config.toml
num_hidden_layers = 21
hidden_size = 160
num_attention_heads = 2
num_key_value_heads = 1
head_dim = 64
intermediate_size = 640
vocab_size = 8192
hidden_act = "tanh_gelu"
norm = "layernorm"
norm_place = "pre"
norm_eps = 1e-05
positions = "learned"
qk_norm = false
attn_scale = 0.125
bias = "all"
tie_word_embeddings = true
parallel_block = false
init = "normal"
init_std_qkv = 0.0395
init_std_o = 0.0061
init_std_up = 0.0395
init_std_down = 0.0061
optimizer = "muon_variant"
learning_rate = 0.00801
lr_mult_o = 3.0
beta1 = 0.93
lr_head = 0.0104
max_grad_norm = 1.0
warmup_steps = 200
schedule = "wsd"
decay_fraction = 0.773
decay_shape = "linear"
final_lr_fraction = 0.0
batch_tokens = [65536, 131072, 262144]
max_seq_len = 512
doc_mask = true
train_tokens = 445800000
max_steps = 3228
dataset = "wikipedia_en"
MLP neurons of a small language model. Each row is named by its layer, matrix (down: output weights) and neuron, and shows model dimensions 16-143. Each number is 128 + 24 x the weight over its row's rms, rounded and kept within 0 to 255. Numbers have three digits each.
After each neuron's rows, "fires before" lists the tokens most often just after its 100 highest values on Wikipedia text that the model never trained on.

L2.down111:119180121136122169080123134110137143088072154133111112109153113165156089147116143126125123149152119132156172072184147147115120106122138122184136133097120137160143121123119119142124150131127153167179132119090146109090134155110145141150165153105152121142124115105125122127153191145118165135154163098122112109135113149153164129127147079156109097130097083067151130120128156148118122092119
fires before: "s"

L9.down346:125118122135096149107152149101124083110141082102101136127168135120123100091126148142140136135159146078131153155145155146107074122136135106112114128151112157152188148137140122125094100136118118123093156143147107121113157087138103161111133129130120130107147145073156101130177106121119122145182114123111129088139104196138104123148140139150155125118101146137109104149119180139140122124167
fires before: "|", "\n", "  ", "-", " 0", " |"

L13.down289:138139121118099123097103140090104176137128145115152089111155158138130116161165126112068106127113190133110106121136125151187109152131129151157100145117114126122092122129142147130149144144184124121119092098107172112169149138121134140162093145115134124104150137101138068179154102130144095153133173117128130119166128155102126096083146121121134140142120133115079129144153078089102151093121
fires before: "|"

L5.down301:116116121159098131098140118115152136123137092135111146112157145137131091116153138117128144148205141146111159132164163115144116102131123132128125141125156152165150112078130130122082160098112142117172122082107122127112124116142121096197107112135145148138133113096191162139104075112105118126148125150101137148105131141121127168114134082124082088107103118058165119119122119125095164107160
fires before: "s", "t", "Up"

L12.down203:158120110137110140184138084110085112150139133139129108155132141144080135145130159175124132144128146125131156107094096118161113110088124146146099133140087155130152145097131148135120093135134099124098092158106144108107133110146102148171139097110125128122142151145137079096132144142108117164151129161140106129166122108150104131088142129099125163166168110134100154120147098108127141104133
fires before: "|", "u"

L12.down169:096127105154134135144129156140119134142103122117120120144095121142129146121124087115142153147116137103124084106118105161105115085133117131125132102145144150123124157133097143178163145114136111151126162166100160119102155121080127162139110081153115070128147139124089107115118147143157199159117115119115104115143143089158134134092145128135102129133140173105111132175113094101104140127109
fires before: "s", "t", ",", "O"

L11.down181:145118108166118138115110174111147155121141110080165108165143090110103129090160119124117124178152143175150112121132124156131084112147136156123106129140132113151105146119105174174112142124094130148133152099117137162117171099139109165137094110160139158141149136103104101119158100146136127176122149057137069130148113129137116159099099106132106105128149108109095118155100073113106118152108
fires before: "|", "-", " |", " the", "."

L2.down267:156112151130170164135115130100114178135112088117140134084138129145129155113088152143077137130129134118138126114126134090114087128102116124147137139135115127116113133121151153129126111127095130106149092114152107149143131174115100120142146135100127119146131128084161148146134138158154136104130165173147138056093151120121148102117141140140111130169126073121141131101139109152087151138104
fires before: "\n\n", "=", "'", " the"

L13.down522:139159109126132145116083118182129146147094119138125085099133120124117145138109144106092156130150116094129156138146163110151152156128129074142123092159104087167114092121161104180109148093137128089143077136128143140114155088116132122111152110117175133133114136095147141149097120076138102148147179157114087149138109119117132095151093158167116098127100123130113147120140148164100136109104
fires before: ")", "\n", ";", " |", "\n ", "s"

L13.down43:145115129125149083119143143137153097118132131164090149152128125145123133140063166104136102120110165115097096133091130070143184107144179110099098120098134119130144110177111132090107123143109122110119111165129140175155110141167116138160117150123145110160156154120129123109158125141164106168129150149143125133143173134084124125086132184109107129107132146135124077136126154149126108159096
fires before: " 0", " 1", " 2", ":", " ?", "  "

L15.down122:115093116107142159120147153136111130099117076152121149119138148112109101132149114103097167131159122117126128083144117153134117102132099108139130137114096108098218090154144133139125103155102104107095098155140166153107117083145144181161130117153122099101088190139116104135110096084141170138128135127159118101116108151091138109131124144140137132114107107137152097121146133147157133117125
fires before: "\n\n", " In", " The", " He", " However"

L11.down338:100054135122135099158137124134121123119101124108155118161132120137113115144120154102118138099116142090125118156150126119116086160121088140089100162128146108107159088170135100144115146102126146148121167106123157132161155100160131152152142156103107097161078134135074164098097113138123142068081126139082118112128183168131148115119115135122174135146147132105091133114149127141115144125156
fires before: "\n", "\n\n"

L2.down421:149138126160163145105122164100152146084149142119115154137085106108146110160146120158131146113139106113086136184127125131121101133116148120095157125113130067148135120129126120149130097146143174176132132103105109200167111146134112164116098119172164127162113133159144136120100109092167113130126103091132132146119082088108090111100161113110142106151151149146140138142124135129128132089123
fires before: " |", "=", ";"

L18.down344:126121146187125154136094113138120084131159157126074147133126140131092150106131120089086150122093111134176112120154121171142132129162118113150128131109132136187116137121107150176104147108138128152081155134153097162142135176117126092114137173168136117140145142113155104125099109122092068133149122134112098141114136094075105141153119115135125085103159098088102153172123099103155137134098
fires before: ".", "s", "-"

L2.down575:151126133138127102205167115195128097120107135133104141126123149107119131153136122137166112168154093121092148178125139140136176154110150119133135170155131097138128084147146132123129078133096117159097096149123085117162137101103144171103129136136142102108133136141104132066138136101138146152100135155124105123138116130143143082167139118138093105141116161154140077137152160148081115139095
fires before: " ?", "–", ";", ":", ")"

L14.down243:131105115105163165146154109095158140130117132133144135130114115123135146132147108103134087157130151144167158116128141084064131163109179131111110121104088148126121132118128142118134150171149079101117138152129152133107102129117151118124103144094097151138184138135103139129155137171143169179148136114125091134102105137148131112065121122115155091115085125072122108124163131128096101091103
fires before: "=", " |", ":", " ="

L2.down247:129118122108121135117146137157142180092143141129102138165134130111164153108119188130123188075124160133122103105124110166078106092187164108073090125104099113113136130147179132122115094136136149126134092095110151119136122175114133142113111143108145154157117127099135171092139147136111142140103155099102110120170079133150125123149137155091132104102143157114124151105156117111129165135118
fires before: " in", " to", " not", " by", " be", "en"

L10.down170:127121150139082154094118159129130167128157104096153091126127117104133086114121119149108131125075145103182130114151145118160070105129123126113167136171110166151115136082112133136095186122145131119136124154140142117100147184167127120152127137139141138116064126138113108133139114129105167142135121083116106159156098127124115106160109093128145081114137150150151123124109111163146140117091
fires before: "-", "|", ","

L5.down69:154146116085120140122086138138137136157157151110116107108159131117136096144114136123156119126102174162121121115138103110150183130128131102084101157085121118139125163118095078116110112140125129147163181140121098096165115137146126129126113141134089139118150114138119137122092106190105142100111158140133123123120111122095147116135125105071121213138131153118151132108157119117144153098148
fires before: "4", "0", "5", "8", "3", "7"

L2.down378:115123158130061156107129114116149151122145118115128167112176097105156115149129169118120150137124138133152126090153091171082115117154136148094097164107129134159138137154113074127135128167141126100146098107114123122129147111128149075119185131133151133092137151121093114164122117123141090133135131110114143106146155166158164143124145115139158130146108150114154092101151153144147099108120
fires before: " in", " on", " by", "s", " to", "\n\n"

L5.down323:122126083137157116136088143098120105086124139147147098139136106145139140140129104137114115115123086149159124145151148130129120100145116128099176143156141109112107137149148103126134145095048119143114089136131150121122126119120134135174146123140153089100103141134112110149124131113138107094174121120105110105157172137131098144147113117156173114130166143131141091165151091155089099153107
fires before: " |", "°", ";"

L7.down11:110112095158127164089134144102146115151118165186098149088112101115139117135136122133102111154171074162133096089133164105078106123186134130112104111110150162155103150121132077130095143146096172128168111155143131131128115138110115157149128087128119128140129116163168119145087096126132141135107152136132140138127125097131109111117183091106114135131127152106115147124136103128136095126115
fires before: "-"

L3.down155:128156122149110107078116176112132171122133098102131154117137109091121103113109118134135148087111108131135111143137108116093119118139069140099162091124155124140139126130127126150143139138099137142124161098156126144160143139130135116102122173147112090144151140131180150155130124122130109150113137123152084150057114168157131123120096144093141165136121111119134110150149144097178137169070
fires before: " |", "R", " Oliver"

L18.down575:157124142138088149145125104130106124120139161141126139146159145109104153132090123115118165143139147108160127151105127135119146097154063153171151120130161134132133126116118105166097122082142157106148129100102084155136147140141100092110128168168170078121123161149138158101094137137105131143161124130093107142144123166066125085111131104139120128115115140160143109129163128082191128138070
fires before: "\n", ";", " (", " =", ",", "\n\n"

L14.down75:196125154146153167110105109169125110153161178134119125098110122090121149147141105101118118143172154129143139094118137096129151108164143148123201099164160100152098137068140139116112163120144119151140161093140159140153110182134140099145105110124154118137120118145112122164133113103112130130131123104078117135083140113132124145158122151122141149116122144132138146090116139114101095139137
fires before: "\n", " |", ",", "'", "\n "

L13.down431:099086129138128091157125095177125142108128130116101136100127090128158143179139129095114140140125060162093100139138094092111143120123106114124108116152129128165148145133139129197158103162136119121162154063105129140101085125108103168171132067181125106126120139160136116128146113123120114112123142119144117095097134160159138121155090136103113112175131144156123124089171168094126133124131
fires before: " |", " a", ";", " to", "s"

L18.down107:148107140158110122138108116102146202144084176122097136139104139168116120130078137099147164126126135151095165142104143111124136160117101117135126092085152123126098099130124142079145110079146124138140153135164125147135137151110160119119133186127121115120108125137115122113123101108138136153105153104141111128144097143084153104094128102113128118131166142170125162105208173123149147111120
fires before: "1", "0", "2", "3", " 4", "4"

L7.down187:108123116137131117133125122124119118158074143138111116106106114128106139169155118125178163125127162079141136109070159131094086156152175131110114130126101106143134119144139161121123123145137120156143160093107120122161121100135158109108117092089129094108084128099156140131108110138101113159085094188099125084114119151151119117120130121119131126123118097160161142146170122168154124147127
fires before: "=", "\n\n"

L15.down631:123109094149150135121119125127126112137095095162136107146167106106141111100159129180120143109133106119118131123107108137129113101093070079150082122122126128093110101146122120117142110157105143147112129145151166087152114154129133128124137113103151142133132156138127097155119137151117144163118156178123166128105145140095160157085086150158144174151123110121094110120141078115133141103104
fires before: ".", ",", " and", " in", "\n"

L11.down512:080148157140117138117123120165112122106111139141093118128138159132101067136118127132173133183138116094126157170133155153104093070152106160172089154113117162118172134114150138142108122085096121127082152144114093136109115106177112152129140171112138143104124098107160079109163139148143106106133179151126116149140125152101133123152137140140116077102129106128145156099159151142163084131126
fires before: "|", " |"

L10.down428:161131092130153105125127111134115133100117100157113136210131179114148112133113140113132165108110148137149157085130091140161094137131135105136113152145129111160125142116156143118162190108079112129118110173106107099127105162128097117162114112157127126115074097159128157079116148128126079110113095110143109107137109153110138106156134107180120145087111120172120101130150113132113135137123
fires before: " |", "'", "2", "″", "/"

L2.down536:087122099154102101157142103146114118113146139136096107113113144095171130139100155122126139120137125110142193108188100161100126122125108159150126146135123147128143158110150130115074093119144081107114118139171128147122113102154139105122129107164153168120113138123160119155120118151158113133101120159101107146168100158133160127158151126121111129120091140132142155134098142122131099132107
fires before: "-", "|", "The"

L3.down591:137127145093091130143133153103166173120132141121162103128147137142184132086047134090078146100113126113139123155149129126178109131153098123155131112119096093117126120154127116133106125098096110140104109138110122107141142137116134118143095164119124105122140139131103110134120128095166172086160116101136124130181135142143185129120075136156138160101139171123118185158121116159109155186138
fires before: "\n", " |", "\n\n", " #", "umed", " ("

L6.down17:135162073115096138123133126109113104094115104143098115141149132159141142087094089089094091130161133173101105123112150129132144177150119101129168088125127127136136110158125137140117146096159142122110113141138095106138130067130159152201125127108103095164170129098137144182090138128135142119137131175153161103131117151144141141147125123124102117173099170091132143113108091120146167110129
fires before: " |", ";", ")", "."

L6.down259:082142104131131123117124060138091110140104142137087130185144132169128117162126076121101108153130109159147152134114166107120131139145122131150086137156141138145133124156138120113140103133114106116162102116111164077126116093133111162120166153141160141122116148128120159155131118119148174142099143149158102144126135125089118157113109119138117133168142140107115121135120130104119100141059
fires before: " |", "%", " km"

L12.down509:143113124126111177142161159078165089103140154127121165136111114135105126120169111087114164120106113089097179142158119152116183146117125119135134105130085158162138101147165124108112148110142124134152094110089107166114110128129080152134161132137134112093122136167133149139103076122142128128127134129131137146096158114139086172124124158080110118118127126135122097138118160125147114147141
fires before: ",", " and", " |", "\n"

L2.down191:133131134122125144118128130150123133116148161126088107161149138136099137127157153115108122135189150125159137103137130104110123084111108141174089176118162128139158130132133149100125175155151112186120163111115178125128122138133120133127133073129147109143141108132140111124097099121107131113172143145119124139074171126114122079095093186110195128116130155120120123104168114089112148111189
fires before: ")", " |", ",", "–"

L8.down397:103090105189158183139061091142167111139099145104127156097154113123121119125100132174147135101146155123163110088146123153102084089114131114107120136128097148148135143111149143175138122097100151128140112159136130156147154129104135109142146104130155124075125121103137107130111127113135144130091143134111126112159134094127128129121102197111143110101115122135110123179149107149096121121136
fires before: "\n", "\n\n", "="

L7.down473:081137132114103159096113130136130151110125172128096130077103133146115144133126124115126157156125130114133119102172112152114191096146101111139109135139159093167119140118101112144085095105119103103095148102137164122123121151176087121109111131116120135124088156127141141115115100181122113084106161106142161128152107106170103110138133106089161145145115119143098131138147144133142109100121
fires before: "-", "s", "t"

L8.down568:124166107130108177142135136093126138129127104172124150122122108151122167113140116097128163123110098152115090189106183124163117161084154121145122138143169096084163144121108103125128130142095134159133106131160102137120116167174143131115117124131105114127116108108127149108114151135100156152106085170158138102088120166128132113107102094136123183169145138089156113163120134114139113127118
fires before: "="

L2.down464:136193113128091182100129102112093104085097130102111140118120171172118059127155145141128130112117113167132160162145138154149143162134169119125104119131137128163108127116136146107099131136156102129126131107109161055109120147154145104111118120091132119130155141113123148149127159111112146106185119080103120127136123160115146179138131128171124132122123088091119141137130111134120098110173
fires before: "s"

L9.down450:132111115145136158096177131135128131084106122133138160150106113149101154119146116112146088158120137124109137144105126110139118182144114090157144146112122137089165111118125177116126136186091181143146098155150115149124090145132091134160110085098123125136146143130114070144155130165109115131124107115176123143109102099125088125135107146142126131147146150122107099138118118096133124116136
fires before: "-", "The", "=", "In", "M"

L9.down527:145107146115108146112132140132101126128156111152099115130113171165143123119113157099117146087090102089155133131132114147126075153109094114141085126153181103126155166098133137105160178129077099134131127159103144137114131156141127147149116128110145171136102147100194126143122147103152139144150107121174104152117163157079124147160127133170155125138152137133134111166118094078139091074121
fires before: "="

L14.down421:081102128140119171164105107138141118153147101135139107130087144118120153121103126144136099129115136113098141120151127156128115090132159101148142160103165150172122143098092095144090140144140167107121149121106127119141131164130171156088151121125147034151143171127146120119123133103152150086159126146139140105120144078122160084123128123106161127101118088096130144128105125132224123112106
fires before: "-", " not", " to", " a"

L15.down255:126120107103143116124133106111125125161135151124101148125094179147100097120128106165128112138140143088158145135195125115155128143113125120143195138105129130141106107142141130151106111129123141137113114148097151110129095147137123175134149127184120103109102172152139142158099136100118144113102122141144118153108131109147146093124103125106126142078147106167173122136134108084111069101082
fires before: "=", " to", " and"

L15.down90:153121144124104130137154125100132147133145140144128084103093102119133141147127138159094144132083145119084109166123117156153133104108107125129159106141138139162132128136117078133132147107145163090160094090090109132119126168140140132112152123147126135151137157146125149172112143113092110151131151162127119153115151077108146100088139134127145176126120140176157062110131045090115120093126
fires before: ".", ",", " and", " to", " in"

L14.down347:103078103126151117142108102124122130149141120106140109115177150113169090140131090137136110127192125143117178122128120092127120100143145124143147138079124131104110140111104116149113142108138126134154176133123157145125130096083125136098111114120122092104149131148176093113135124113109139147120135173123108118080135116115158115132123126089131121118123114112142126103122144111152095130144
fires before: " |", "s", " download", ":"

L11.down504:192106126140141113136106145100165118147129126118156161146105158102124090148138093149077124116138160144104097097117131160137114145155125156114136137082155113114134147141173120142112139120132141141127186157097129114167146106152179118137112086113104133137100115119134154132124136156138134118130125136124111143118150148174124115080116125127144121138131140093124094091166140181178118113118
fires before: "\n", "\n\n", "=", " life"

L11.down265:155152124111117161122105133126114140134124157115130122111146143162142114095135101090155096150111098170133138124105171106103118148148109127101126155113142142166111141119139118129081126126093147107097155146156106141119121106129121164156118106142116139113122117135114122129118155160185166164101139142109078156146136137112149096128082144118135074065093102167167151147104121168178091163160
fires before: "-", " of", "."

L3.down457:094151138147115122153117128106126143159134098122097120140152124151080106142099123182145105131101156121120143128167136086077120115144152148133157122169120129145096122088099138134121166172144150159118119137109133120074094146135176157138145144085115133179137151113154112133149107149151110112145160104119098133142126105132142119134133113142095108130079122072099103094099120171137120175137
fires before: "s", " first"

L2.down448:109121085120131183154087180128105154150124163119123115131096123155118136144100093091157129137133130111114106166100135143141122128161150123090152104134114131140131156158149129115144062140114121152156156106102101127114109161116105088135121133155129152147107141167093129113113112137090144109099137106127154084117096139065133105121113115151134141153110168159131157115099162153159156110149
fires before: "\n", "|", "  ", "-", ";"

L18.down113:099135123152114143100112117101118106159173093143130161084125118141083152121140107094114148146142061172152153105167149153120139079119136132110123152097116125162121119139114111102112110139111158096142152122155121139107123174136107173147148085165146081130151191163093106161090133124107163113140138108112094145128132113109153162134103116128121104104109121154103131149167137152086143151088
fires before: "'", "\"", "\n", " (", ":"

L11.down513:148108143120111135152161141106127118108133146137110122091117124122085161119185125131149129135119131119100169121144179157138106109109115113099080168154106128058104119086132103137116117110114143114086158142111128163138121117185119172126120088117169132140118139168107143072138134160151152181166145153168138149143146142166131126120166107140137141117136130153126134151127097087143111130128
fires before: "|"

L18.down10:130135131139132143117157089144145117124109130124122102153141091156133110111165149162115162083188140113136098157145152122114141133060088113130132097115148139119152162140167162130141163154121080176178146165103135132145091118109128091141149145125083131128146113119153135136112106111142166127124177110127125128120146089122162146152145079141174171158107144129095116103113095105103146114112
fires before: " to", ".", " in", " on"

L8.down132:106155141132140166127122125144169164100176118089102133119099117122087146090148131133142142121101077107146117089152166150105113115127147128118146139153142053110090121089146141092143125135129111116121122112155132110145115111112095121110077100156129099139132136170140105157115133086131136151136157092173181122093153099154108176129162116146130158143108107119109111122136128115131156110106
fires before: " |", ":", " (", "\n"

L2.down240:129155162107095145130076152149158155127128119092090135143107111099142102113148103143142083160099126128140124089093145150070134137129068150117172172128132086113132118151143135152108140110140127166155106104122134122113157155117118162109133117131160119091117165115143082159110153175128130152135122104101130131113136104094151126168097177122156140150121114122119167114095177110149129098114
fires before: ";", " |", " 0", "\n", " 1", "ber"

L18.down473:142150071130148166096121106152149150121092111094144163065066117135123158116150142123142147145132127133142145126124142148090141131104100148168115126168121160172056152105123116168174150134127126104141122142109125144176141104137111123121124108177138100102101105157126144114117112129097088113136138112125130123155097145135090111079152088089109134128110130197135128132115107134175108138158
fires before: "s", "-", "–", "ing"

L3.down639:159126133137151099132113185103091142114144148142128123121181140051149158074153141142153128110106111106154141095127139106149093109113126129136117094123167165099142176153139120108120131098125139108096176132118167110150143104145129123128147143078131168146101129115120138128113121146099120104083134110110104101126128140188095109152120090143133140119159162129126136133124137112166140108140
fires before: "-", "\n", "|", "er", "ington"

L15.down95:121128147136123160122155142124074104103137095152116124117127171121144171169086107158134110157105122158114156130157129108123122099141144116145091149078130117122147126148160152091131080132112124168130139144122112070123104139150125096135172111145119110140127107139137162139149119090103136099155154145140151136157165123111116117115149149116148102136160141100110178186093084125150096109136
fires before: " |", ";", ",", ")", "."

L14.down302:115140113117089112114147125129080126161146165124074069074143169148142108115090111088082125141138132114138180155142153145168159172119107109100081139115102113124120138123139156176106127118150126143186164121097143107146118119124116081144109163155139125128155137125138127152111134120113125084177147136124106154174135166153124147149141129152131137094132100119104079160126121095144129115161
fires before: "-", "0", "3", "1", "2", "19"

L9.down277:134139128118083102103136123127139066102136116093111129111136122085096151128151122154124132135173115125093117111134171164087147172144112109138093119171078128129122137146146118148111134136128138132129112150120133187143093105068138130128120121149139128110142116117084151152150083115153128128148179123135144127119113100117121149118124174161144168151104161103127081118133182177109112131101
fires before: " |", "\n", "s", "\n\n", "|"

L3.down318:144162112127148163114125108110132157081167137125148141130130119130120112114152070161174126108137148136133108148110126108153130127105141122126135084154117157154128090092126174165138159133099133113090176091160070140116139124134113138109113146157093104121119123111137157146127116117176152110110118122131130098120165096151158093136072103121114114096098095148083154149144136175155122127150
fires before: " |", ";", " m", "/"

L15.down638:143135098148106108142144127155130087113140099128141130121118135125149153140096119123118154164124108122135133146118087120134134153141120159130104154150101182142100097122126099167107139126102141128156112165148117128142133118149138070107132163118156154134154149107095153190110133134140133131130148136105098126154103131109127106118148112059163146155162116117132111139129081140113134075150
fires before: ",", " (", " in", ".", " is"

L9.down465:130088105101150124133095103097076131135113138134099108080132150147084111149115141100171126085099151154082132117114093140134104121117137139141163127177135140144126128100141082087096082115141149130106132106138110134133156154130148117169128118128128137130141129149158112154148167129093136158095164087160122184136154135131119111119140100125110184120188101150139153102113145150121104076100
fires before: "-", "\n", "|"

L10.down549:124117113144109105109096157121135158135104138133145103147144111144145130079139140162106146163075144110173173141081160145110131150127059101176163103111087136177123117156120124125139114125141114148132173127151110144111175096130109135157128124158100143114138119140176133129105129151135153142117131107112110143147122109148115145116108119108101120104142129113158131126149139110185151149150
fires before: "-"

L3.down464:122118161141123141139154107119115117135041121153109147116108129158105105105135102142161140123126110129099152128078180136100161147149170138157163130143111153143174127117109137088117071104118121122103130136131133148114095101135170131141119122132126151120111135138159156106116145118109173108121134159081128140167134105092129108130144124104143177090119147114138122135093098176129100100135
fires before: " |", ";", ")", "."

L9.down220:146153113097146150141139122155075104113116107137137156140134127130110130091138132129136131161188138147181131062095144126135150091113123129088108121121170135111146128090110144106165139136083133138129142117118129187120143175105122162106108115095092130143111123164107109139125145139144117158127148158188115127148138136125144185099113128107100125106136092124132165131154115115135134128162
fires before: "-", "\n", " UTC"

L6.down548:149122108153157161130134112139140141137139114139150138139109127158128096152125167158075163137131119125155113150094143096151165154137162159103109089087128089124140145116110120113126098076142127098124169157122111108129120095133114139126148123131138102112126102113151154135147126074120138094133137143100175155153124128091138085112153119136110101132176127142121091146110109107111138111160
fires before: " |", ";", "  ", " 1"

L6.down426:149124130136086139114148085128151109080091147122160140162129165149078144131088161091115127119132117100143152125109183123137100163100155138131143198144106137133109094073139121136106116162131100102133127105158099161118097119089148132113121096095111096112121143111096138092129098106098099118145168162142123166156148154121166124169127122172163158140135116112141114137099168104110115132138
fires before: " (", ")", "^", ";", ".", " |"

L2.down307:174145123078145139121120116135140115133139157169144150135079131155123111138175085107127106108135126123133066112123149184162143134179163154103124107138090094176129150110146124145128123124130104136113137107157145113102161105098092085105118109120110118132149132179149098135120138089125126152151148141116122135135106124160122159124152128144152130141093103131090148117145124111128086101089
fires before: ":", " mi", "+", " (", " Total"

L7.down455:127093131130099100147134110137129156125104123163088112131110142112145098170121147155152108085107142142113113113148097192137143141127140103150126131138116118164124139131112123110058138099130134137153160108130124112127123113127166159095141121109150157088126138133081182146099140077140158102131082151179128095128141154123133097148110115134107134083145149140149143126118188127128086095160
fires before: "="

L2.down177:115133105096108162122133139112124151083119132146141095137130116154151094151143133174109083131102173142131128081134149124108145137120140115094108189136141145107169140139136121123067111099133126159143132108071139107094125133084102143106077157123129147097134105152130153127152099100135142107143173145129173181106134115101156140134168095103161121099147130130101161141125142164157125168135
fires before: ";", " |", ",", " ("

L10.down613:114123143133134134166079122207131141076122149165140135128129118120143150119147116124095121112121148110151113153096119163147148121127105142132107144094114110130139116157117109173119112129120126088128134130124091073152142103145187125128103091135081080128121158165133120162083145092131156133112160183117157155145105100173124143126112131112117108106130160107125096113133149131146117070099
fires before: "\n", "\n\n", "="

L15.down323:140130089129109114138117111140121161139135102144121163134134125113126150140172132154106151140125128106115169123135137103159163119108130108165129107113139081078136136125156095127113107115142144144150136125167113121112141100148110129152150104099126155158112149089112168176120141137139148143083137136129175075096126113123132123109114145117125126153079127148152093149125114137176127088141
fires before: "\n\n", " The", " It", " He", "\n"

L15.down247:157177109060160150151143114102110106116106141113115099158137108126169101116117135118144102165162117137112134134115137123142132131119108125146155130111114130113138150114135141127152134145152150117149120148093140097165146090115129148165077130139097070115180099076134157147161154087147169105137111155127159104114129108144127081130137125138120130111076154155127090104133145124165077125118
fires before: ".", "/", "5", "W", "0", "view"

L3.down94:077105106127117145098174096121158158172122130155119133092146106141142092175170095159101156108123135138132070167158077156127105156114144140116108117111111089155096156128085134158134128091136101131163122112109113156119105155095123166129124100140113140114086113143082128145118132127107118120120125117150117181109148096129110147127137098131107125130151169161149129135119151137146095134188
fires before: "=", "\n\n", " a"

L14.down17:122118146106127142130128150128108146126157099127141110148128132158139144103141131111137166125136160134123087107125134159164141157153136106197147123109098108120149108162140128099110121147152127128111120170150165118107082117167151112107132131155105082120196111104126153105074084138153187164137136096083133133147139112178138132124079112141122100109145144124128124137157095115161110105094
fires before: ",", " |"

L8.down532:099089144125117116092108163176147138126154149149104138103134093161123122123191119120139121144134078156067099125151142118146130129121151122124118158101070139155115120116141091164099082102145173148128137120109158104147106097127133067109157092093184144115152132144105127114126111137115136144098127146127133114117110111117142116154138087137147128140129164130161103142138132119142156112116
fires before: ",", " the", "gu"

L5.down297:145123127128151143120127124137173078131133104148069142110121124144140162133134117148123105122139140129159122112161114121122130105127141105112172102122122148122136130160121174108117159126123135147101090111181160140163157133159089151086109114110122085124126085133122100136136105119113094136143158127136100080102150145125153159084092138152128198139131127132099135159133124114149129162085
fires before: " |", ";", ",", " were", " /", " is"

L15.down167:131156137160084168135122126139104104150163152140120153128121124100103096134127160153129154130148105114138165182092155122171091127147112157147111138134130148120120153133114139192159138123140095148143088110172128144118133161130104116128112073082132143122134129106106120123114073134142105142069139112118118067130134143141075143143150131137178141124156132102104104154131102086124117101162
fires before: "|", " |"